Weights of a small GPT-style language model, trained from scratch on English Wikipedia: 6 heads of 32, MLP 1024 SwiGLU.
MLP neurons of a small language model. Each row is named by its layer, matrix (down: output weights) and neuron, and shows model dimensions 48-143. Each number is 500 + 40 x the weight over its row's rms, rounded and kept within 0 to 999. Numbers have three digits each. A neuron's up and down rows have the sign that makes its largest values positive.
A block is one neuron, or neurons of one layer that tend to fire together. Before each block is what it responds to, as a language model described it from the Wikipedia text at the highest values.

Responds to: Wiki heading equals signs
L16.down393:492521455459477477561475486522557515503534523430446507506552540501447534510457532505576463543449517450510536479558584390508518499423526494532510458503483526470480488495548552487518522555421504566485462458454497466448547475488442524437459509515552546504447458499514517526548502507509532467
L16.down506:470529446479545549501553564478540510487449538520517476491515465456468512475466539490449494493466540468574531488549475452495466508516566497469495507522492508544505515462543489537448482496526532462557521530478521457481506500501493501559520511495537494444552484333470509455528527522592557541
L16.down815:478533474525390448555468499573466448469575497481564476507523548549466561443492512467529584492484511486485538441478517490544543517509495559449528526541577510556415472481536591479421505469480457512496456449499471486496550459494505435503481455480481518517545544515515565423521470533463511491
L16.down849:515533509514471462521488436457537452495520529473573595486527472507467513426516479552458487530488598510509515434514617499427537544487495450465440459488510544543562452495475471470491450541546481549498498457510459434513510515521471538483571458520544498511476503562500484529553559488558478485

Responds to: Partitive "of" after quantifiers
L8.down373:505470532493469480482504492513527533525434470516552528550486432428540502533531478532538481526490455480505523449490510430501501463506495546550490547512475528452521532593488504602456497457533550536502458554507438539509539563489514467508516496531423511481496487442553533547463539517478506429
L8.down659:492477534502434425458515502462461530486485463550580557497464434525456513483476499484600461425488597496551556478512527494517528517483539466595554480463477534540505570542483535546503553523547543558518536606565483559484494456567479502559459501478546432499563544460509486508487573509499528377

Responds to: Wiki heading equals signs
L12.down38:512433402450586484508444464500521514490450504477446545467443621446562566524437549567596435545498525503454480444463578501444485510504473499485560516441475547446553516576556511470503452522530492520461496508494511471511432502459557541537472544501561482526458529658557504531492513470529494493
L12.down97:506501403466481414509431534573494557515468503541438447544484491451536500508455514544536475534543502492464553528491561440547520515526529445569480503548463511542544524546494508463513512512585550467491577514426511523458528426537543560559463499557555484476495512538540533489469531469584508398
L12.down173:450500473524469548433556506570444455548471542460475434467508505486647442540454501529560543516558490533544573436431516519490513480479488483518480559516566494530494502535536519434413574584551522431497434507500468519497482447481498498439494521500494499507570461527441503485539441524489475500
L12.down234:514509489469518433514529506537547534475510446398460424468502464463560522455495477480493488507583522519475442566510506526544525513590509481485530455454479442495520476482514444462469497439564446499513479504441552455503565537473464533520526465491485410549525484490512446451570503506423448475
L12.down485:478511501507526488499550456573522462534452527519483519449541530528515496464495501517557544577484441437528467512446481465536478498491456479437470489521445494435439453534501532473472459539479521471521483462517479482482493502469563485514542491515471541533467450475513502505465480436538517490
L12.down651:513453572522502512441580497514491505487401507524501474429536472462507495569518487487494543507538472537570532486513531498531515478512520570447521538512435491614542537515496524486529498429424517461501575505508542488477536494528514521455540556455539506424480559463447473571478465435513529468
L12.down823:453471458490476576478436471491514440511517503440525519441464526465443559549479491533450496493484556456480554483525504448508408515474457537494471440490504512486531525522544494448470439506566500514517540523606478535562501430528526501492440509467516532503601445445490473386458524477519635518
L12.down904:513499497511477472511431422584476511516490535546541569525446596482535552525486527508510493554477501527509568455551453426497449466505496514436463530480515513464425444488425423469548546504532490488498379545494553489506524462499547557433580496499451494494526491500548467474545483480495513508

Responds to: Passive auxiliary verbs
L16.down268:583564475484474517537460491467493495433537485476515429562417532509429499496551548540428539505534504466488532538549471500533523525500418554504543548502541473476461532472521457530524519444479453530524596504522485491518446511443492487492519496545458563532524498469487559492554532509579477470
L16.down329:466494610483548510546558455476459469552532544491476519452450550567468504489531529523407525453529541488452449520568554536470462437491533516438479444477463486494513436417567527533552583492496512434520544540449474534556499469507506504484495509451518497475469512586511542443483523537545440480
L16.down596:498452491481543536522484436477487432490505560493483499480535496477484512520504510494502569511466512534435487491478462501541512532461578513472602490542444524509505498411521438516538488507564538541502539456492427497575441507445483454494553466517486473496543515331439466426524511461476424524
L16.down748:497452432561542552545533519462491459523484493502507477447598482513407579532583471537472564520503457500495522513462516495499495496476480481482492510464510480521485493485486539574476555425457500421503510492467508491532480502418496499546499561475525497515512526412485464518595561450558496511

Responds to: Before an introduced name
L12.down46:483508493527550492481493509611549523508482550522607529514539461521497526485481518516529518441502527479458541536503531485527482507490533496510468487528503540539463436387444564468456533534587515493537526475497460579585477499501552501412486460567487402553497508495518555472589492467523483461
L12.down270:481477553551464556503466466573523496495486560494495508443555499470451443463535588442482476532453604438513463499467481533418491495435493520531425521509505485517470457466491476498520532586551450526453455518508500568488476541550543509480516436533505458467474487409425439533427512571492506570
L12.down346:498503493560534443412471473503508496534530498538460463413387489513549561459480454565491464487542443494479456435532591407480481484439447508431503513550438523463441470507561553482480471484516527408509438473506518532497502537534475564502513476430478516485413476531492486487454566511490526444
L12.down363:459490494536503479524477507483483519531494587464448463505592450529482517514511554486531512556462530475510535480486525456475499496508538554565471528436479483559384504443454457456496529555559455484482471530504413502577480570472599521461510522545480470470464514417437480555469525474511564469
L12.down476:468488503535586475559481425588467482463517532536527562563518514531497451594498540537528533528503536421424568483562547438479532520498503495555598520502523424502563453487452471540472538579532429495461482503520507520432446496526551524509552442464493413461460484456479497523544516457513525468
L12.down486:494479536480450499529461454501530505461497540551508464541489496499518547439548532466427484515461524504475493532466538590529497484465454503536453407449546482488444502470505478517451576450493460533512460502406511472564489511506502484382495467507527464496535526495462511469580526507427524407
L12.down650:513502531496452467525553549504477468486528517445474507471479543514544478487538590508549471558454460474477478506469533472427541468445517512567546521500460459466500459416475558549452446527563473503512489440428569549537435529498573470486532486537488471518538502515548472514482555509463521486
L12.down686:455576618540518492520484570548510442465470457468526509560498477513536517526545482467436532535472474517530515522494445486522444490514431534508431552502444503546506523436437515518516545448571453489575567486475543499536422477552510463469458507482453482463488495545450475514525538501487437574

Responds to: Wiki heading equals signs
L8.down166:505471554480531585499479485492502427501536519499487418498526592558570486499433440534536522507581417502608528547530512501535563514442586541484453550433428524537499475525505520441485496516526510497504535486543494473504521462458542492499480474449474532534554472553457504524429506445508518563
L8.down556:498528411516531509479506517484469515460563589551414479510471515523510508492529424507507479523577420498510482569489516429503517555514513501504472469493502473469530456555522466507454422529480545480511548533535520513498515470517427494588470483470448491486528512473513496499433478536425514513

Responds to: Word-completing suffix pieces
L12.down5:471485449447489535502537537538578530445500508476463537551464447474499403477513518593509551448507437490484530569498477528459491518471475501493484400481427511508427424462510439572424443570530529534511442509440541499507507471470504470567441521512515526548503520484534517471572443496496571537
L12.down15:497458537467542582534516500448458463489523524460501510511550530466452475459452495536529458459440499496505506424580507478448523516462499535438424531497486499542399546516473466489428461480495466498558434510565487524504435466530515564458460415512470554522529515455535459442489424416502525528
L12.down314:499430450520557551519478532475507507431476462479533540586505540440558482410530493523560446505440429536518515498507421538513501530494548509499464502530516470476406501489546513506462550472380562590507468509475524512508510424509454520483498506552425496476496478377504447508487480479517477584
L12.down367:491505509406534432481563486511541464497492525485486513499507417566459430511419465474506554531495563502531421502465544489437523517501447470442488538508454450531455491471479534472514516532397487506498490544465488445472556518515544441432495446502600477483497480498487492535500507442496544500
L12.down510:451443529520471499522538489500518529512532514476473572466510567445533547495543475503493467533487515521519549499500511506524603497498518513542470565412493464459477505470494456467515493529425512512575536481545551540484561584442483538496525441569445449528470459480483488557448480527526423493
L12.down566:439435472532517489475494480520417449591496494524523575463471503547566489557421441523503531474436482518501580451511539427470517472515459538474465430555423497539510533515540533570477463481535501499471463549483510527519480512536539556524521437425493490432475491442436577459529462527517454501
L12.down628:583525490476594507571438439512540422510502545485505496465475541504483415452486510474430516486468463484618556462483470604504534583478421495474536485464481520486478474495511606508490476502494464482521453440481442538540451467480510487493507511456528449543489554456458487456585495491527519503
L12.down731:487493437483519532556526466463460503466526509547462524524509469507488519446494513532482512481510447461478452498499552528458384552452466520555489483555481518486468498436481526467507478513479515563427465521550462520478541534451526548480469434508471572543522513470522483550492525543495618521

Responds to: Markdown table hyphens
L8.down394:480511516484556530492514481512592515522477509573414445542483569498502536430485463502466570485628493456530424504541502511519532584474498545517514510498520512476474473432472527421544422559523506462490484437536476532458455529429463475495458530501376550475523524568451506450491476464523544489
L8.down431:466569563496496505517513471527513558502438477540524568540448553492433449503535509512606495508547493471542463569516538571522506480463495528539478475433459464465525541490485567567485564562463476503446463541583479512467534552542477480490461525555467470538531467567527582467578582558519549567

Responds to: Verb inflection endings
L8.down370:570490494509518569525537472564523498502515528447477548477544531546447507539537522479493534493429503473549477571480522461452459510491467540467490445436466574454427524472540455491528550581456469470579551489455533565466573448473488477478544456510490432501515448458493447512479412493533523524
L8.down527:482460453481508527507472516580509470466488395475435499497503565515455501530570461456521494472498516498498441522445526547492460494512532586516512550485444511523473589537524476439500556465564511467528491471540490593505499502489473501497593526517521539499556436551459477483474402510526447523

Responds to: Clause-linking verb endings
L8.down537:573450377514486543514526542505505444523541519571521480529468561430472509422471451509418461538463431542483502505498543554512497485493520451471525448494425563509488509427452529468475537455521474426478479490508508465494464458552544512442485476458500508493530449548492546524443556539536516443
L8.down666:547502511499422528468500495442523482435488494418516446420504482540518496493500537524478466508522494528454521541488460447491512495559513544479575419492526512506487549453541471475549596534552496529533604580524457561435516477560484500488482446448508439496542517458453464558460474494484508454

Responds to: Table separator dashes
L16.down110:537523476545456501467440519439541512484600516509549498517481530537436567498464411462513483505515547517543465551504525469494493442503427446536586469471482550514546517538554511452582559489558525491451496455516519541458435510471473527544556586420523508543553515441478456522550528527545420500
L16.down175:458511533414532408437462459487465584547525509422558573478536479476528503435508519511503493517471508518537575564508475505503422504483444493517514506520509501508587529506513459465591541454557481472476500455469467443504521501475435507510481514493487556497502472526546486441496427500515504535
L16.down265:526550537500539508484508525494521528423493554486571494495517470568443387462518479490503503513503453493504472495478471478435441488474572459478556430538560532482499518515478464478494471536505533466481492400443486529504569490452606481519521477533501489513494446526496516506482516457513498454
L16.down373:563495463449500498468469497491450532488494499475541486411529460445457563495552548482478496479542503505515420526475568508539488526523483480609507393514496544514417508483507464498463542483535463471522561528535513569555507531446502531525516477458465518456580512500514536531541513506535533480

Responds to: Mid-word fragments
L12.down235:444522511523551491414598513509504507478480521425484501556543527516517567533478505492550514436485511455481537486503476529477476521489459463544535474484515472541548494511585514446461479502423560464458530446532510433500553463532474456511497531502514513450517499619498492470474497516478502599
L12.down252:525570507479441495451560476521511516547532481480527527488547485474448460428523494527545573444489433566462608506523504381525502535484490474474423558546443452584507523509482483467495498453470491526434546468479512516547470503470471523504467475484558471521531502511511552438465579503502565554
L12.down307:487467491548468500508522511558518522391494541573486521486485530432479516508529449425526484452550493475582424449464571521516500514433529452532475471523551494473440555501484430493467544439453505441469485488530485451519560532506477416501526437475527547490538467501519488467529524604557471525
L12.down377:529549446464497460479510517482510557448490547467486500482546530568453454448557486506491501465601541490502514497490569561517532488443576522492461552526556493531522508529501542458526491450507560466469517546510515592518433443553476505520498498484473454589544429473460489486485501524558556541
L12.down537:467491420494470427513498543476562486489568439542512430525555506464491511451480466573434471523513479500457460492519491476519490525578554433561524461547491487482525521459532531516560540518544454485495484555463477465499518488560463455463512561500503490536495483431583510493538536506507511458
L12.down614:458526502529525540520487515453474508485553505512444469508487457454495461477461505553478497521606523507525456549547435538490529416513513445510432549426480477496475518499491449612473545498522548422541505512429540407501486525391440497530480536492563574485546509488533623412533506505531513507
L12.down806:435461500429462541525557477500552434530479542464563495536453560517529594453492502446525499541482493487495481469484543548504507453548479475508471546487468420480502477539535545474488558524539528509537510526520498520459562466556516474462547496506536487564469482619508521548606553543424559472
L12.down818:487483501498504549535546524494453500453402429518467520534483534531489501448476449525510495503497480544447523497449529502497497481438479552502545493443585467474559522448499516546482442534547454578436506551500570498440598455558545510509496506515523507498557448455558508484538560485450509466

Responds to: Mid-sentence clause-break punctuation
L12.down31:534497482522580472487542541469534514452482521511527512458492492502508520546437481434446469559489472504488527488529485498534522536525573463401503518483598515498567505468444478488504481541431514499504526539540556488565401493451512495547539508491458467498459470589527486463526447509543481529
L12.down372:507456588552545475495520531496495483542509499502431521490450520512500446515508514462532423442544538463549503518550432592507474513505488532496442485535556472473496475543416484527479459434486496477472476454524538499539441465455568547528509534529503549521493494494464485484542446470486447517
L12.down492:483486520504508544533478515484575467504525458497422468484451495478401470483505541522501520525520422501558523557514444522548461537501582503561552513487557543474442517503483524502547487470389459516558488489516506478478537579512520423515499462510520547553531515395501479540453516498532511486
L12.down563:530526470512540522481535562533488490465476510527475492491525498520537528499497455516511507509487475508508458452456455499521524510467520493375496579481499427584553470517478539524454509557491499496494561451437446556552552461533503478475512483529473436478510566603462580505506543580464469489
L12.down653:524497497479508513461538547491521574496541628444451572536537508537518548515437505541532500494515545519484536378549519451469482478523432539469467508492467471516514520502499551509459556462512500513502530516537532500463455418457518465488518484563512490519509472494500547566531455540515563520
L12.down688:462457478455486538549575492419547567510519556383511559488469460542431537502546589444545503518502548508494572502549530508544479457519485532586647560483539525479469487495515556476508568457455500500502508482472505515517523492605551438439523460460476515507529507453497527489521626518484485533
L12.down862:555476517550436505508497507430519493486496489511494536530524500552529481489499488469505525439541452508417536465558512497427425461487507493533529509491584515505511486543519438508513488481458471499565549460532503422507406503464532512542546548485504569482544544366495421523574531455463570544
L12.down950:474467492447426505510557364440539557470566540427454511480468486547478553520492454507510543533523496509488521451500443483509460512471488505501588567478465453473505537481506502450476507512487502487508534502526523595527528531494522485418504462435495462469506547474489502515550555540486525548

Responds to: Place-name connectors and endings
L8.down547:534491525490479421506517484552492489536513489583565493429451506544469514475490412490491444459486516450487500517573516456445564500523509477516500504471514495475543550555540536469469562455563511455542482488451576580467516552564464531501514498510461504536481505591485600454481503567561527515
L8.down899:550522540496482570476517435511462523507498466562516452538467457486473421450485476450474514417492444480520465468493556505528591510515481531545547498498462549505507524526515573556501554499580481528519583594509449529523517527509518488440489424415496492480521562513457476485481483562520555467

Responds to: Place-name final fragments
L8.down341:523502559491489571535561502507494517512531471492511514515537504438417574525474397501399467442527515503465525454511503511488487534469482437500463513541510431457513491476526504478463505463529522480511477493500518498542413547481494525437476458520472525505505528499451564548522505539496515477
L8.down636:447511503487463518486467482510467553495556533514512545508621439476492555484482502566483485450520494548538517530520539482503547533534433513442496544472492486404481553518509549505466537434448466475557449542468548542496571474530580487484469507490451433493500484578458499573474493474547523516

Responds to: Mid-word pieces, state-comma
L16.down316:551527502522486451496423487418515442464505494492465463500566505523510588483538456456570534525476523511521477499520448459533499586592526426503515580515464566476516515517517578495505462496493461527447494526410532568468567483459457568497465506534482492468489547533463608515489507528609575512
L16.down781:491517470487533417487469565577455464518437504508511506496455508452517457451514527472538476575501578511484465513526482454476443512491470501518540492523500450518502564592542502498529459514490487425475462578435518476452497531556582516560530485521505488456459469452392516497554500414496603477
L16.down840:489542524528544475493525548495447505502421487473481541447462554503550461451532493549505534444523510429520477528488484515515540456440472454584565523540502540467374469462563434511506510551508527533454483516441536491485506585417561536564489450554447540530500550397487548561487589472508557520
L16.down886:509496455510526515544520514507524511515466461486499453546495512471521501478522544545425538466472471529488451501518477483495487561536451485523578489501505551504486512474461523477554432467569584486470442516502485451505498434499474450502557523515537552508480435536494531476529411442479405499

Responds to: Verb completion tokens
L12.down4:542565425514462455562449449507462582449538484504538524449478509491425515528467492533425534483495547551533524479481558456511514522464495553500531522499476475508422534434451518555579460536553525483491542506564506514534559452551504505514554441503475461534488567403500458470532516529481498436
L12.down39:510537502503427505569486463492515528531466520462485496563541436502540486537411472470466495490579477508481469467448407491530507496542481464489554521407517580459561508456564435518444429567456501518463510500524580494494534476481438461504527524447468523475515552459517512483525458517582511571
L12.down385:534455442527435483544482468476462512491502530576522483442437516472487467440527519518360477501524455543493508400540487552532588468483504531492583547428535559488512506530547526472498506478562520491488494539531523523542570466462479464479507594475488497496590541531439476477452503532497547484
L12.down436:533470507520567450480479473559458456536492588562474535460497493489422462532514501516499504463477464491569485478445495557435498547498449449518533440441489495522449466520505514600497510590540486495500489395451522525546523482488481492549487505443513521464466534487515456530531583474480589478
L12.down837:510372481456533494483533429535422458458533451497510495466507490477432510498521523499515420545493487463491549463533523533475471512490549508602553514494484474492497421524465503534463506504447435497526430488493445539494475505529486435563493504543505550532477459484518463532535456567482553539
L12.down911:450543542514474478533459363544402514460443398511491500488454494496456539478540481516494489503517470514462427517505519480465551484521588567557476475480504479472601535407555499433487423524542496504587487537445528453493591545466477444470479479483503519557490531456490527487588505556489463487
L12.down967:495478492490560489523490487543577422462540544533552552426503520432475503470556534452484505516545478443516513455471522549496440450512489542521526507426492528556516496543480462547428463517531487548452488475535548539526525492546549470520525424553502484560537455476508533428463556493484514514
L12.down978:532517494501495518504473468500465504446443565536528551461467446532475587556466476476511500426417530518510518555453523473524485524508481487457539530517464505499438524427471517518504491560497549435519529471472492505494513576532494462532519545459519509497564541465450578561555504529500521528

Responds to: Markdown table separator dashes
L12.down116:475408469581463487497488470501524514411503474555485522578490520553566489497506553500522505518488445485518521464523442498548483531519546453512506472469486506551514489547535485599452544546611467552531481437462414456540603505514437549559555517469503537474514477436512420555578479490562494430
L12.down125:485462475446492489504544539453417442526522524491525549518531519524514535504475561473450476503474479465505450485519482562467521448449453531562482472516501508524612474473461466484526518532537516519541470424476517432520480459455528446464477480444484515490461535399469545526438535500497525577
L12.down138:482494518549497448490431436441580455451472532483540468469483492478483503450530542502504488422553455520548570529484515525490475446522602520470440545459511496475470561525525543514506508528514568453454486449462559503493532522500467508476563574587423466514539493528487495445503496463501519511
L12.down172:455552536509545515554484469528545505479469545450480468493487519429540501537551515506454501518489511558462486462448551489491508562432490503417502485540436550500534572516506489455578544451526526436498513483564481487508558456496422490479519484491486468493424520503502522545450481506524482578
L12.down578:481560539522463529452474505551518504411480530520454565537494561577543504570605385500520508470464524454461510427539502491516481507450442538589541458483476541518489538453508494548498498512540525496466542497525547396497484486580453471572497448518508527529492512440495560496519533501480515458
L12.down643:545474470508540467489530455493498474501441513481469576482502529425487416522486443537534499563462596495557492498480501531518477496407457487601484485536545508553520505483512515523506503510515445514492532534503517501478530480568513438516494515505476518486477525477499507556431442567516527544
L12.down696:568509454471508506508516475505471546398468492471501493480518498508555535478490499519525601581437446485504492483457530511506524556528500524436557474557486550434460520482468443547473547513494539484500481489533487455533525525522469450525520470593464517443573509552461554501487485458490526451
L12.down1022:519536528472536491451523453544483488488490476576545523506509496483528532466490565483538496443536482506446517515492494471523510532455445473422536483528461535455472485516505501464466446531492559470468443473555490483541481439511460448486489568478475462473489465433508495535446514425545511422

Responds to: Punctuation after noun phrases
L8.down64:510524462522529506455465455497455494480549588530451550478555524519472536506431476489491495466526521554496468542530498510519498483479521497470491565532540459466512452531528416410524456458429527510441542455442565456479507498465455545454467521491480476484476514538457569460433485538526491517
L8.down99:400493531511479575476402425458559544483480557468497518427508455571447505479498480515533599522488569544522527512505505501479501530542510525507521479498498467482461499461448436519456487542486472444468542547528521503461473499460504465546479521491493550512454478427500421528461532534509558530

Responds to: Table separator hyphens
L16.down269:522465463486597538430481510474584452521482549524541419466565505571529452491533584454501493416475544474504503459469555518558508563448525525505519472515463532493514466534505490457428544527495518542474512500520558487487502495495515543489503525534439560456536550561487453507495486536524449518
L16.down323:500451496530484521586547531469450517510503560560483436520488480506432514459486392456482480489477489467516450557537457548519571558534506481484497425564442516534485510543515447496446480480469514472526480467501422486488548417469463471520512499526488479468528581541506509517548419452424413498
L16.down325:527475504490510418501484534452499472524528513570606490497453545495521370458591508561512545475528500480473430447548481486480430516484383496449498473576481499464478472498547487534530528519509535505501432550522472510535523455435534507439522487557514495462560479415511491467521525440498499492
L16.down578:485510525476450471583484558476499463539505473452425552496611467492558477460505486491489464475465432504538564484493455494468494503439510575476493495467503505453461601480523411495415546455487560580584496475501488475551463484527522547441562494507551554512497441549520502442544482524501476467

Responds to: Main verb after subject
L16.down610:421485480520519454530506555542465510432469489453485497530512578524466492511496509509464514503541584477522531507542443531556467537479514513544500581448486529484511589508396467556500531570461491500493495467406551454506537584489448449465531533519491533482443506532511434523468410474504492506
L16.down615:557492508547461490509534517564457536492561504520471472417504548564471537536481554492527465381490535440514538472538524458493537541454498511502474541505521501521430550511524516507526532540480489456535454524495551481431479567586482530496476439526438475503548536411511545470520502522460534472
L16.down667:530524576473515605448490503520549521493469591512517517537522468521472552492444538517484464521479530521522524443475568432523523482495404534497523481504440541474533390485491491465521431453535504486493496497442513518479467527467503440501495500488483414448456483396460397468575523431491502498
L16.down917:445477574472481506465517500553457516489487498521524474467542464491521462496550529531530500523543455393546479490551513483558491528442545451515522501505519469464495527520503496487506501562443497606485496464520535431475455458547471503527446471479453546516545504392458447454470502468536439525

Responds to: Place-or-period name lead-in
L12.down70:455541454489444576450476503573473474527532463463489512521520478462518539443473515542574445492470515470512505502509449519502527500490489477517554523513416459504549494529574519529513452490483504451512568584534424478505448525492405545531479501464449512492483496560462494457506465600500491526
L12.down150:533458577463497545441449479511490442492447622505513493543463513456526533513482500513462451516513508518416478558514497465491484484489534526521507541467492438543492381481534513463485483458454523525489493449504452452498539503461459491513524506465541573470489552540467516487505530386488441519
L12.down221:505485493475459501524508505506520474523509493545544477533418464447473440534519516535540509416490552467476493494509461478460553505496533415455460535503490388519445514538548485484539504539512498493537545526480486466450499538522519552501519492445502458486545493479440631514534436512458495520
L12.down260:504538550482445454489483513512507438520560536476477516529522546526515478423510536536522509451477493488531448560570522516486486492507502564504517528535536450468457486528514529510532545494509503510453515509460513503519555462447449530464559571546522520546510478568531457463383541466409425509
L12.down359:549566523538538554507489528470547414549489527567511522526474521519605493531497461501518436464481547490530440474502516440468443509506471549489452501441517488475506455504453580518540474496576571516479497496500491499514442529501491492479543417485478486464460527511483471457497481464485433544
L12.down579:498505474502518529520523498514487449467505458460443539526482480489478402393519489590490484459489499443514391475486503505508512451450587466550507506495560458486442477524511471447476531499503554510538547462493488520581497518448486521457499461537450490491469578551481511538553456484514565533
L12.down752:535442582479514458495578506502499507558557537537509446530551444458493532528428492551481527492540477536490474571470401502510499532514564494415519540516507486564440565530533475573525483542448578533489502515461511531494440481525499571494476456513522466472508511492506548508537492554514462551
L12.down812:503457500513536491545505461503426532495454532404472503527434436527522522447460494550511503405508412567475536485529440593527552517488537560493573469511492580504492470491523553539507485530462474489490529533463512449552490510466436508497537476505525509539497507642443498484510503521530476497

Responds to: Possessive apostrophe
L16.down13:492499310563481497514532519447481520491446520501527450518508463478493558470482521507486499506503565526478477550525498476421483474526519441526414510556482524498504508472507465488488480504498469521544509464473543476550532531505463530550531471534507584488528533285545488451464521483493520523
L16.down36:547497447501526495494534485473469533523388564479462498567449558557482503511543567527577515454526441472498452473478501498463483453564517566498398549485514488546543479445476500490499501461488505531511489506445528479512533514387452486487480469452439414535477527499563490514564489457541484491
L16.down542:500529514504557472510523472564553494574496564451414506467437516384441501428567499522501468471467541469483489465488501567521510553518489518455480464468502535514506539537522490488528523552514509468495487503530494461494478562530472390467514488586567526524473545436456502480492467491495540475
L16.down750:548512515512467579494480542528530489498496495556476476542539535490439555499496511443544517502572497470408509522491442506524451436501515567465475428446463548470406485527517550441527452499459521492389545458487486476484506506486458467474488558515552541492517456388477488445515492544544495533

Responds to: Predictable word completions
L8.down322:457505510501490434527543510475539478516472481504479459533434538449437465517508536525439469556474456495507538539483472427467484499449479508461541508514448527532454521531520441521548604466541459472581495614523460523553525485524569448587499529533453442525505519462492529485433457555527466500
L8.down937:468489433508583454536525474482473442464480523479473470543410542473507433475494504508526467493503450517549531491567477497397540443513592477474476500517565499512542475461542446513525431466436514431536450450478551535504532537487469492470518550533504501504508502572545513536455459501531466498

Responds to: Mid-word place-name pieces
L12.down13:489476511521544514442467461482483453462462431575497525567500468509510432475493559499522486568513439491439459491466458582531507551478554477522525508504488478454562565480546439476451478520489408557508505487556508414512489500388482466499474534427516454502490499577480512489503456518471523537
L12.down45:524507526467563512533473523480527472529451393492479492446513541471542430477540421455496554482499467518477493439507514477510463477555414411428471553417483406419434458457544471457568517510525498476533456488399554581535497458507426484520484467514566503568529456547510531458561442481514495547
L12.down384:506487505436467540451442493504439532572476543539518473477614510474574528496552556530468512496497522515476511454554545487491589502428572528537536524550519487550472518531489511462487469569528479522527496506529492472517522530511572503530498538522537421520492536524528491459484503507574463590
L12.down503:430521535459534556483481459539476516519454532455536423539513443511447495466535481461450553492516463505519466430414521444488466501444558471497496492558484463537521477451490414502540527522442440464545482513552495496555426500525573474476507588495502467478477559547515510562488480510487507489
L12.down735:538528551525482502533531503542489537554531599471451503418518547523469479479538461519419530477519512525476477499496518531496470466469427437512512455561505519478478538505531583467501483526527564490527565457464545532510479516540518451502505480531473518434513486479476552436453515534473446473
L12.down774:484530549437463437536466488469531486482479525487492596407532445473514534499486506528386475504496522565562467494599517505498530516516509490487526523491463523537441440479448494500503489511516515539526552525551514467488579559413451450524461527511457567486470509574505584479523510410495506526
L12.down955:403539440488535547504594528500523538463523529493558530546485437522457493546536474421497499448509517489573556458540476543481499538503457503503448474492414447537562541516511531472532539586485435501577518488500450479470522520485482460470465518455511457484500519581471578552472459519520544494
L12.down1021:563513479498489497577557521475534492458484495489501451503476520542518526456533571559475516492428438490454482482535482492510516491535536518547497430560522455551605511526491535536569497439507461456423468517440531467484494491498482566507528577458548500512564538553472424402519549509509560456